Part of a small language model's weights: width 512.
MLP neurons of a small language model. Each row is named by its layer, matrix (gate and up: input weights) and neuron, and shows model dimensions 170-297. Each number is 500 + 25 x the weight over its row's rms, rounded and kept within 0 to 999. Numbers have three digits each. A neuron's up and down rows have the sign that makes its largest values positive.
A block is one neuron, or neurons of one layer that tend to fire together. After each block is what it responds to, as a language model described it from the Wikipedia text at the highest values.

L9.gate18:515486471503498507519469510458466520470531515519524477495501477506530494527520515537515504500508446471494496488526484505526510505519500475530456516474476538510507539510501510523484512488511467539505510514518498497526486511469516528502502524552466495477505489506445505541486530479528475522574501516491515466522506458471475503533479498485514462514508556485477479475484481499487547479489
L9.up18:495484502466481535562502549509477514453515517537518511518522487533436519512528499540506502489523469500504520499514473509492482448519508500502461507466482540471540494492490500547464523489535474518523511525512501514497507494485494493469493503507466488511541489533446528499539535505556502533523468543515524493485509482484518505460474556480545498502458522502475458519482499487493553529506
L9.gate433:486497527482498508486510506460487520451547489489495487517466497486502508547480441496506549525530490528507524487494496507496464474487516456507506481455485513499505518489532477509523499431503477470476462504508476455506505478475498469502533496497486495495452496475454486464525510475473511488501432488524541532533485473506512492492484451492529501479465512510488514508465487489490463507546
L9.up433:485504493455507483505510479467525485534496511475476544557483531490473479494501495522519524512481506469503529502467514485454493507483557508485513547470501491516520495525506511533494528481483507541470519491567459460487546478512508503550517511514526519537463484511489485503493511506503469461509451518552514556519466481507526481517466489510511441515489536460505487485444482525460535485538
L9.gate1406:547492481452486467536533526426495462518490463542470505534488518512504509513447485491544471496506483536486494505529487479520480509517453506483524565473504502475485475486506448534541499512534497454464497521514474461511531505475503526499546488488495481548481484513485550567512526497508476463471499486495499544521503541503513484467488485511498488521496497510507506482534460528450486513517
L9.up1406:475452491501526495485536523479442479479512519534512473519514514493491482488496471519527517466461500492519518504501517523496527447492566493445566477519504484520498523477532532478545529491485486495483470497496483468551508486531537498499457485516475487512485488519469494514528493490579484522525487488485535505503475504491514493510490500465502463509474515494514493473495521501490516495477
L9.gate2032:512480467515513474512563520449511505539522488535517497530482519512521503521474481463527487506505461504527502494503520488446437473523547503579540470538559552522511510517449545480565528472466488497530484514527501523515532506459473482477526512506506461503487477519482485465499496500477536497536445493505533500524454473474546493468467517491521497486482538508478487487526487468485504544484
L9.up2032:528502502451499517476460446538484477511461505479483476515488504482471480488511502500503500503496510463454550522475477427536513476484440469502503512464455528476526484497520493480519497545480506513488500517484441515486473510477540528541513455505470577507501525480481457497510509507501512545499523519509506529494545484510479486481523532527481506534476503487507541477476495499511496454551
Word-start letters without space. Single capital letters (sometimes short pieces) opening a word not preceded by a space: after line breaks, heading marks, hyphens, slashes, or in glued names (FremantleMedia, Wade–Giles).

L9.gate276:515488504489505519484500490506489530481518500471533499495528451464547543500499535531520514479498495505501458460520546511532505501494532476486511477516527493508498490463480474514485500524472527504486484509462502481512463544508510528465494484512510473457474500515466497474492530508494520497535542458495521499541514457497425532508488463515523512498503513511493498527513521500471530523520
L9.up276:486507536460483497540523520466479508526505490531510469484492499462466494472524487492499503495509509554495514493512485504485494515496470533496479552502532453494442500525517501476475556475519498515558476498531493519514528490522494472502481481519524529495503484492489450515511523534468538520493511468491527548486506578530491521518499448541497530456512454486497460501494498433527522461525
L9.gate646:500461518498507499508554500494495493497496508488506523494519475461499499570534473514540445488494453494529469472544566547496491497480487500465503546490533501492506503528495501481491487475482452519539476477516502469525464497466552467475463493506530497481472503514463515530511513523471558488481534451476521516531516479493509516538474503482521457512486477508507521538541510455472535530525
L9.up646:521475505491536492506513517498518518486502459471503523475486508459510508501520469506503461492528472476469472507489487464496435539485464545509544509461500488463461490516490532503507543476489472517529467495493479471545505578461524488489527454486501522500516494522478467582506538497488509477475531495516517462521535488483505514527505499495469505491521445529518521551488477483469537459484
L9.gate883:536478512510515514532537511494483554498517535492512473529521456495533532481552478514503531485503510521511486462525505489530476452527501499504529521488531481512464519519498502513491521501496485504518511520506499508511487530494496495459500482461474475485502479513513461464504512490487518499513516515512516520480477450478474524487501447520501534479511479506530505568470470488537549542500
L9.up883:465429528527535497490483500498490495507515522424524456482474458440502537532516521501489482523545483500513467482532495462513485532489521502457480479501538506471481509502494522522534502489507541507485513459477492458516489497496517504455518493457537499502475470499482491486478508514491502491541548500449501546529503487488514504523491494528515488508513490518498489523514483483517546516517
L9.gate1667:511462518508511507462536513475480518505510500476498486505498519488475500472544497494489463439496510529546513480539497509475492501483552499491489527465505466504513498495500491542487488512471490526513493487509495516505476540511547495476497486490528544491491509448459447529500583502497529511495540449473488531517494464535477532521494444520479521485517521448527505534525489452519529469510
L9.up1667:521497494521499484501475494493525545510513505464539528490542457501505547501479520515495493464472498492467481460528522514517476476511498476486507480511520513495503481473507500565491485519465536471493520514501492508519477534498500509476499509480500482505516530492449512495525502466484519514518496483528484487477542473493439492459509504490482507513529458539544502545486503521476492511514
Fronted adverbial phrase end. The comma or final word ending a sentence-opening adverbial phrase, just before the main subject: "Under Wyatt,", "As of 2023,", "Like other Monte Carlo approaches,".

L10.gate1639:505510501445510518521503487509477494490476495498471469516495525509519492467499484498478519497502525487485484500538520513502509518492532535467478545493518502472483538491497493474481509512500479485475498492491459483472501510446510513486517489462530506513521522511491507469468512503475472502526554458482538524563490439499519494496513482523518488465492528529478488539499489508536550505519
L10.up1639:500439492525511474502527519487491523500532550478538531521524485441483519534501475466498502495465458503531451470533488499488515466529499485488519534487490540477493451467513527511534484507493471518503452533508513538543524493505523523506497496536508544467510476504511472521485505510545547483498485511527520481520462448484489515497469500500498545482501476510472490537463525473481508499507
Clause-opening connectives. Words that open a new sentence or clause, mostly after a period, comma or line break: connectives, adverbs and relative pronouns like historically, because, instead, while, which, as.

L8.gate516:481506507458491488473507510455466516532489519496540511458452494503509501480498524473498440504476502503483452535535495508492492503505500490504508514501501497441479474453472471455505514493483489508498538527554515491470471522484538546467520500522490446494498485503469517469487529468534487519527495463496498512498502485486512553484494534510500496490509530547511522500514536514524506515477
L8.up516:489487512511527517525503466517502489512509508501483457522502497512478509548470525565465505503533474458497490480472490507506489472539480522496474480459481483519512502518520492491494471524498469488477504494461458542518538472505500493537471492497526506497551489479502494512507525532503509514498507477468513533534506500488491501552466479525460516430462514495480514506481445484511531502455
L8.gate743:448493508514501505476485488532487479503498490513528464525523529507523510496495535492514514531526483503505480523523546527492541497490529503507508500484506509492516507467503491512479499494522502506469518507454497487459456470478580495567492477532557470524468478491468488493517467491515534464512516466497492516507504475486533509495474513506575519490523547511491489550487517514472482548510
L8.up743:509542472453516498499534456478512546521495525488485560480513498512503494504547471504517504476520506499473491488526486466530496454508470501467519518453501510524539515471472523512489494532468423493488461498511497514513486486484474473477480493472501511461484487480539495522449502502499497526546492446510473497495493469481525506541535499515491538529559509514497464503536515468501565518482
L8.gate915:475484480473508517515535509507488485513517526504551529499528505519493505493496473480485510546536483513468523477492523556530492474489472509488525491515517536526497480488477517427515495493500469524495541503486546513478491514500534529462539505503516452470479529471491538481501515519497481492533494456512506485488536471512517523461485525467536477494487521478494514525487500517523521493513
L8.up915:491492536532519511494461483493512511490478496506459476488491518494525515522520532477507522535540487518508497514512480472516519511502556533492482523479513495476541465479511466503510540518530490479473512510509501516501497487489537516513467415540463516496544475472513489484504510461487542493494454528536507476555476515444512532497515494511492498498462491480497488547473544531462526461457
L8.gate1821:452496523474464517486535485515496498538514506500475474507486551503514487468504527519498516516517498546515510518468518516552507517508484519496497518512465462517540526491470479442531487507494455518491504489460516473510499509503492494492504472513462457467505471495471513494501543503503530477485487442485505522545504465475474543490491521543506500473507497516500525510492522450488512513509
L8.up1821:523480501534523546540512513490462454480484546509462529513499515496496500465495474476509490510484493481527487516448495473488494503516529540453527511519541497480476515501490492472514489507449503497541557482497467461496495504525532527444466481491448503510499481516509483547490527528486454458509464510509494508552497512506545497493518515504511445515481548478505495504447470489517528458527
Sentence-opening connectives. Fires on the first word of a new sentence or clause, mostly causal or transitional connectives, such as Due to, Because, As, Although, Many, led to.

L8.gate292:490456497446511509520495502436466544469540516468535494508488497506497539491530495480524492486535460478539479465478527506510521510492542515534528513523501492513543482500500454511482524479510483506463478535526482470486499455484547529493534529494514520490485521542488484484468533526529491517487443537549466510493450455491536524553499497471517494453546511479496512513465508510439477502499
L8.up292:490503505526541520494501522461488540529499484472529461505484488534468530490519534552510417488505493505520479502509467508508452517510449485484551505482528502544498511501501511517492500520492522485534482500513490519481523526530501490452475476489495463531501467531528494521506505498537505538508474500494554496496522529473505513531546457521483507503526490496481499500494461499496506512485
L8.gate819:464493528453537493512489474523490529483491520476516494479487484480480522523548522509513511461560516442507495481527463508505528475519504510518515477507546475515488445533486483511472465521494451482473495501473501491496510445518545497457498479561510510482543485477473452509514546522510515492526477485549512509538489513447477544506484445511515525490488474512502507525494482474488539523516
L8.up819:477511454475516516525435525454442530491528488500506520544451503520518508519523473531536448464538478503491510480506456491467464502476485522502544512496516513476464518493517546485457502490465520531520466470499519449501503496492437495514489513547484500491469494522473536492509480499494525489525511513527472505434480464509563481546495472517505503474516524481502510468551473505515456482505
L8.gate1016:514493494489520512505498502486505505491512542509555452497499516519496546509516481566514533458514475494485471441497475514495457468521497550509493506510513509484511457506510550523495542484511488482487496463476465458529495510495518501484490527508482493496476467485491457481485532531527491505514477495522518470517552503479460519504489510505515506486549526493550494524473535504515556438529
L8.up1016:475502540524506456498485550525480494532541546493514500520497483535489492483485468501525507461517525487497493497487507513481489500531517537521477479497495498514500528511499499490537496512501513528474465494512522489536524518490472532465513473511502511512452476499501465500519475512506494499527502552520506533471527519496513456495495555501482546487465539487514505480525527485508453490491
L8.gate1206:503492491434505511531501519479519522459494502511490459483430473519510519448498501554490475466536465483540500495513510502513480480518559553489537502505544505542509548516497508500528474445524463507516467498474483489530496493524523525534525478503498499477508489497522505505517536537473487519504470512492513452490481518475464522453502457523499481471472497499553486537525468495451538502536
L8.up1206:442502490516517548503522493493473482526494505515516520536487518520534471467492488500500478476524508522520496525485513526480485478517464502511543546535504500473517476483531494460513511477489528538510515473517535499485558515502496522474452521500501487481509506508459470522505482525550474504515584497516469535425436491547525511499518485493540554502501476474527473454520495509462503493480
Year numbers. Year tokens or their final digit pieces in dates, titles, lifespans and citations (1941, 2004, 19|06), plus occasional "at" after a date.

L8.gate119:504501528507478499510489491503490538506503451536501513481461494502470473552467488486502538529480459513475519454500582512470487483464497430525505544486518515452514496481495466497489479515457495506503498517475519504488473491464510486510529485509498448474501488495497505531493493503499518492506470476505553517511482458520527502482467512502511525512500535516502537538443457501471489464505
L8.up119:483522533496517498479507539484475513514521476473514484544490526502518506524515508454554496502510545521505535501529501497475491468542439501540522515486521460534539547509515501503536478484469529565510510517572502513508496524503495483491492522496493471463523505489500492505477481517524486454476490533446482519450512464497537480501492527439473491488507535533543521498466495463478500514509
L8.gate393:519476466488468520443495496533476522471476515528524505469504516490511476541491468485480476489521475479470510507501500537513485472498526499496477510508500528492471480448501495488492439493484484548480520490544493486518479496465497483474513527465487472467481490510533523508424533467512498484522465489509508518508520442518506521514491500515458521489533477514496517521524494474483489494513
L8.up393:493487518535447487451501460542464507497513568530542524470508531491492466532515484471478506535491493450469529505464496497507513480550480482498473514480504495500498477520497509470507448526468427524496516529511481517502472508513503461494494493475492471483505497499495497504472493487504507510485510481483503552489571489514526519527466510500466535490519536520487467492484523479528485507523
L8.gate1131:481520513463526537479479489462491515518504499485460529502484504510494506535493490516511468528464424535498512493497501495491550486498540553482543511496484530507488578489469490470530508491455487549518485489559466497511509508494500488470511514503540474507499523493503518487552505474506488505506531510527489478466488493531522458462493484468503488460496473482529479515504493476461513491506
L8.up1131:507518483481499466471482492472498487505523467553477474519492472551500446513485479489492483483464484462522470495526507482510497482516490530516483507490488474463530510487541498491480437492533497520494472493494431474511524461487484510505478519541504492493519478490513511523454519478495530488437529486547510500457490495491490513495501506492478522512467511503515465495474496527496450511515
L8.gate1288:500505491462490534495495513539498496500508496534502506527458479505485508488535490521517566539485479480502517451489501510494480420549544490480531542506492480511500505496510520500522542540489498527513479517513504495480501507510514503505510524513477435501530484476478549477495591492505506502537496500489470494466457486541478520481485513499540478492471494468538521476523477489491494490547
L8.up1288:549491504486490514472486469496528482503535499492525503513519489506492527511529509438520518477506528469541482498503502502502523513510516468497459508461483489469501518446506538522498489476458520519503501513534522469475513541481509485503545489530508488497477483486491495451489549497505482498514504474532495514523511456515512477507510535527536482512506561481517494491551516490495463486544
Split-off first letter. A lone first letter split from the rest of its word, often B, P, H, at paragraph or heading starts or after an opening quote or bracket: Background, Boxcars, "[S]ouls".

L8.gate287:514526533479548509455519478505502500552483518521500487550477525512549519529521498491483518506465483520478510513505535505506473491483479490468526495496492495500532471449471525476519475475465461466536504502497529492525520521513537508480500505478531508519512549501495497459505497538507486494542490513487500496482481472517499512517524503481491499530482518531503557476467510529484507460513
L8.up287:510508520498498520449484504511518503563436494490517498525516475538498505514520487500483495514522523493510506498517519490496480516477515492529495486519519505482520478507498550458522491500450463472474553480554537485529506489552536488475504492502490530502474507510448515486494491520481522508531511506469481519424531506527513476534492466516500507497483503520502502497475514485494503454491
L8.gate1035:501481498473512502496504495479472492484483534500500503501486593489527491524450470490498434474485518502494562520489528487467509557531497485494514542485447494516500465525538523490507481472478474486478450513507513518466482522494522476474499452446521488528501515545488491506454505554496487553493498512526438496512515487532489518480452514448495516514486501459520492459489510489502501484527
L8.up1035:533531508493498513491487536491516440482492515489567504509474487489533527530495458486522477508470493495455555499458504541497479498498526512480525507514475540501503502532530490490525526497522481444495489512561535472476511517500519513502500482477487502500521456503506482505543479514507517505490477486498495533533507485504456531511508501514557494514525483522567471463485549554491522478513
L8.gate1407:511544460503525436490507546450489470476500506485493454513473482525510540539465467471475478483496499554472529555534485535509504477554473482515508518543513492463484493532503545550479501531487494466511484518522499468502508529517499483476484498500521482517490496532524496479498509455494547481540502489500473501471511489491480514509506532483483489512459474526484481477519485455491526504478
L8.up1407:501477503482486514481503523488462477468491507497504467560482502521477511513503512491520465550504539486508471483518489548523504452510520525533523505494456510521501523501520550480509514542457486485515504492437477538470495536540488497437533457513483471498476500508513514515507502509468523514517473491500503493497498459500489504505461484457484491524447506549501529527498509480477487507484
L8.gate1572:519468536454488484470455514514500491516485489500514502472515539485472499502490483469462486493464493473476493507491470535461483520575492490483507524512463470521503455493466513472532480528512517483498473509512539531514493491466506497500487549554490529481502502494484496457451525518484526490553479492529510498502485448499497520486518471495490444533478505523493481476505559500494478494529
L8.up1572:482507519473490517517475500488455506480517475526481501468469475479480510512475526501485461503502501557458489495489498493517466483546486476506458472520530464533537500502549479465527518492499440485481491466497500516514487469453482499471494524478531515496480533499474523511520508457447462518456504504473481526461489517480529505506480457529496494503483498473520508471495482480503504499480
Word stems awaiting suffix. Word pieces that begin or sit mid-word before a suffix, notably ire in director/directed and part in particle(s), also season(al), ele(ction).

L9.gate552:504474509504494499539491465527515528475506521495501448479522476495460514494512476471474521467548554511496483473519529480508481524456487488475502474499555476509514468508498459508547503502496533495492496518496479481507434478505540503480501495492455464503526522495496470504478544480502487470470494528516506531508502484488508522473434433513511488461515495459507504521507480505537509493493
L9.up552:486469545496495512487531520513483503509466519525443494481504500538481482439523504494515484483489524489504487484501527507519520503430470516501525509461511507517495497514511471463528505527489497465495455513463498505507473487485526503511494492508479516514492500528466477521483502496548477510476469540518529527508518469501557536437480489503478511494441489474529542511484503533505475542529
L9.gate748:501475486463533491516522542467498530492504495496475460554493500531520538492485479515521483467505441527549494508505507541492500462510518531524555498526549469518522486505478467497472481493501524502521472495492503508460481491498502551447495514515529494474485472519475519532524510535504477519483518492533541477480477488473518524509508507476522457510517510477518522494486512473477531514524
L9.up748:424458464493509504513490581520497480510481511508503520455547472524486491514534501519510502464477515462494515452507499525491496443497558449506490523497479535487513477536542520497477534446488490522524477530497487499544479501507542483538494485488478468491488494501463509497469512512498480509502488491464499502502528493459510490491509509486548529471536487502517555515492539556488486498515
L9.gate844:427475490463489485512468474492454552488493511518503477532497513494527537463489513522520483510512521500548495463502519505542479505454540501557528510511471455483530494466499506466520545478521483502524465483478568519500491476513524525469499493491538489487508479519488528485469522472500503502494487452505508460546484513483490521485492492474495536504520516481487524509486505511516501518498
L9.up844:495502466474486468508511519529540540532516464517490510499515503517497496531494458460512480499506518467494488514511508551465490466531484509467490524498485487483505458529506501519505474481510517481428515502571537493507503520512506509515511557497475510448510513517496513544527536532503491532478488486477494459491499475476518509535513484486507467486530478499512480506513502505490504496499
L9.gate1717:482467474493523517506523521467497525497482499496448512508474458495512479544488494536477516467492467475525437480535536511511502473496523507531551478470538498505506452514473496489522490487514552484474469495499497464500504483486501508462489508518532515501499455479468515499461566536511465449508442544501522495462460489506466556505546497439472474456516488476547493480484491494509511516525
L9.up1717:437472498469544506512519495527516522469473514476498524475520484540516548482519490476546434517467526439521480452512497467565467508500487466534505481487511480508476495507498510484506500455528492527489510494481518507502500474483537486497498524452509493504500520521508502528455531503507475528498477516486480506523520482465496522491467451517488557521550464457518465499517486487507518498505
Date year components. Year digits and month names inside full dates, especially birth–death ranges in biography openings, such as 15 January 1919, June 9, 1906.

L10.gate1545:505509481530562527488565476481528496508504461538508449519481467468488544527512465496543497544494523503504529519504491488472478494493535505525522489495531499501444528483490537469490480509499493519523489517480505443519513502504497508480477499500469501511555533530502515528488526541469521472506484436513486473485537506462511502490530534481498507498495503483492523463475487505503535495499
L10.up1545:500509454533534503531544500511520492522527479505495475548488467487475544475519493520516504528486550487465485478518477484482509509524522527503517510475526496500514509504515530529508513541496517493503459468467490492503541505483480490470519520501465470475502493491471511470490511489509475468519487469516459474459500507482486514465498497495517506508526471452493505475483519523535524539523
As part of. Mainly "part" in the phrase "as part of" (and infobox "Part of:"), plus weaker mid-word pieces like av, ar, ough and participles like made, seen.

L10.gate1058:511483478490502468460483519466551528506532501495511454508525501482506499499525493512497556486539483501504448432496466507478556479522552470536514495443512483514542481520490508498488467488518538513479497514532466490513469472483495488521527531454509492488489464505496514498493567528501492493482490515525525490513490511486511572518507524501504502542526510495476524525512477491513501434464
L10.up1058:522501535518523539529488451486470541454543536491518442487469534486498538499479471523475554523493473491527514535513507488444524497542466498508536522517536506542524495538503476492512545478488501499507488531478478534474493516487533516486513482497532478478505436484477478477546489534516480483498508509486517511495493533483471495470471496512506534479520503486471512486527508502505541497494
Year after "the". Year or decade numbers right after "the" that modify a following noun, e.g. the 2020 census, the 1990s, the 2016 election; also table years and other post-"the" words.

L10.gate798:477490498515491502497501525470502537483513481508470472529471493485519523494515524528487523493479519531508463458535461494511515504484488532502534521524548481463477482500495544478498511528493477572504475483506507468481530515494518462470524441522507500497493470494536493499535523495494487491534535493516544527499434508515461511512502499515538489534495516515502486498498463499509562483517
L10.up798:508457472493490466503535513478469530488456559476482474526489522487510535495520508496487488514498468504503477496489455500509505532451539535492538520494498481501487517498547458498504515519491507502509486515499518478522485554496518526515566511508497537523515515460495540524538535545505513500531502463485523486501524501506541488515531512488524527487509458519483499477526541473550509529471
Word-initial capital fragments. Short capital-letter pieces that begin a split word, often a name, at the start of a paragraph or after an initial or hyphen, e.g. M(oore), B(ali), H(iroyuki).

L9.gate125:468487497525495500454506506514463536529530472493508489498411514503483496523512503519496537534515496465506474503500497503448521545482531490514504497438425511473484490519496541501507498520471421506525510531495524475494491482518488451518440511483511534485491513500534479531492511491529518487523465516495507473465475480507475507521506466501501482452542506482506499513444480491498520496460
L9.up125:497543512515554497483487554515514490511515494495509511532484501545535507513444534533492499516498505460483509529533493536451489525473499485539486496483511474476524536533483524521493487523545494510439490540495512507498481540495479490477480474509504469516458504523509518553512482504531494435569486518490505510463478469469516468523481467487484518496507534531517509475508459516459541521520
L9.gate506:514507536491500448489485498499455542521500489511501501507484503494491488505499469507454500510530516530495491492485490483479489495516519507424482450467487530520497525487522524487525480461558473471466484501503505446512523441491470480528512510474475475482467513525525529488470526493507534514521480501506483484508499487463491509499467501529523488477466555552509510511516519506485522502448
L9.up506:518483523457508522492475509487560449491462501537536484457485536503518500519504490536470476538467505505508516506492530518506512537501483485486522491458459494512473477470490468498496536545495494501474527484465496456494490491475501478500471513474534535470499495495516512470452514491491477545521493485501513512492559499513512512508493502439495516538534546526462482522480502486502498518471
L9.gate1039:486512478458519493509505519502502509535470544511506460510473526472511477482534447499512504533520485525528498498492503518461495505463491556500516501492526494527473482508501508451495525501496473478487453482475563478507492546489465509490482468506459505493438485447508478523543485470493550466513532508502482512487479515519506502502495545500486522497462501447493489511505520508526525451504
L9.up1039:456534499508523503516498562521464544458520526453530532513512505498499505469514509515490494513493518494526525477487462531470492516526543491488531522465500508483476520515519470486504491501460511509487503461489513492513495532509463483483532481490510505501505495519493485498525524468499492497464483523482543473458541507504478510483447517498496473515500528456500488460502495468470515520537
L9.gate1126:493498511531509492526486515481490484500490500485532471491502505513459526466494546507523505523542504535522500498541485517524481494503517455501526513489491539482521503483497539549521510519485461482463515553508496472492492508512508472539507509462484451489516528519444510562475506506505515537516502485532492452535438508521474494500497446491516476488539468526496494487487477516456557533486
L9.up1126:464469498460517504537491505522465479521497542448491540521503521495490501458490472509466504486514532534525502513466529504522517476510482505512522492498492483486503455516521519517497494521485452487487454478535528484486481492474475497497495487445535488552485490521539495441450492475469495463458477537503511486512478474495551476498504496478478500519501516491483480497507526513523480526468
Mostly the word "to". Mainly the word to in any role (infinitive marker, directional "to the west", "season to season"), plus San and stray mid-word pieces.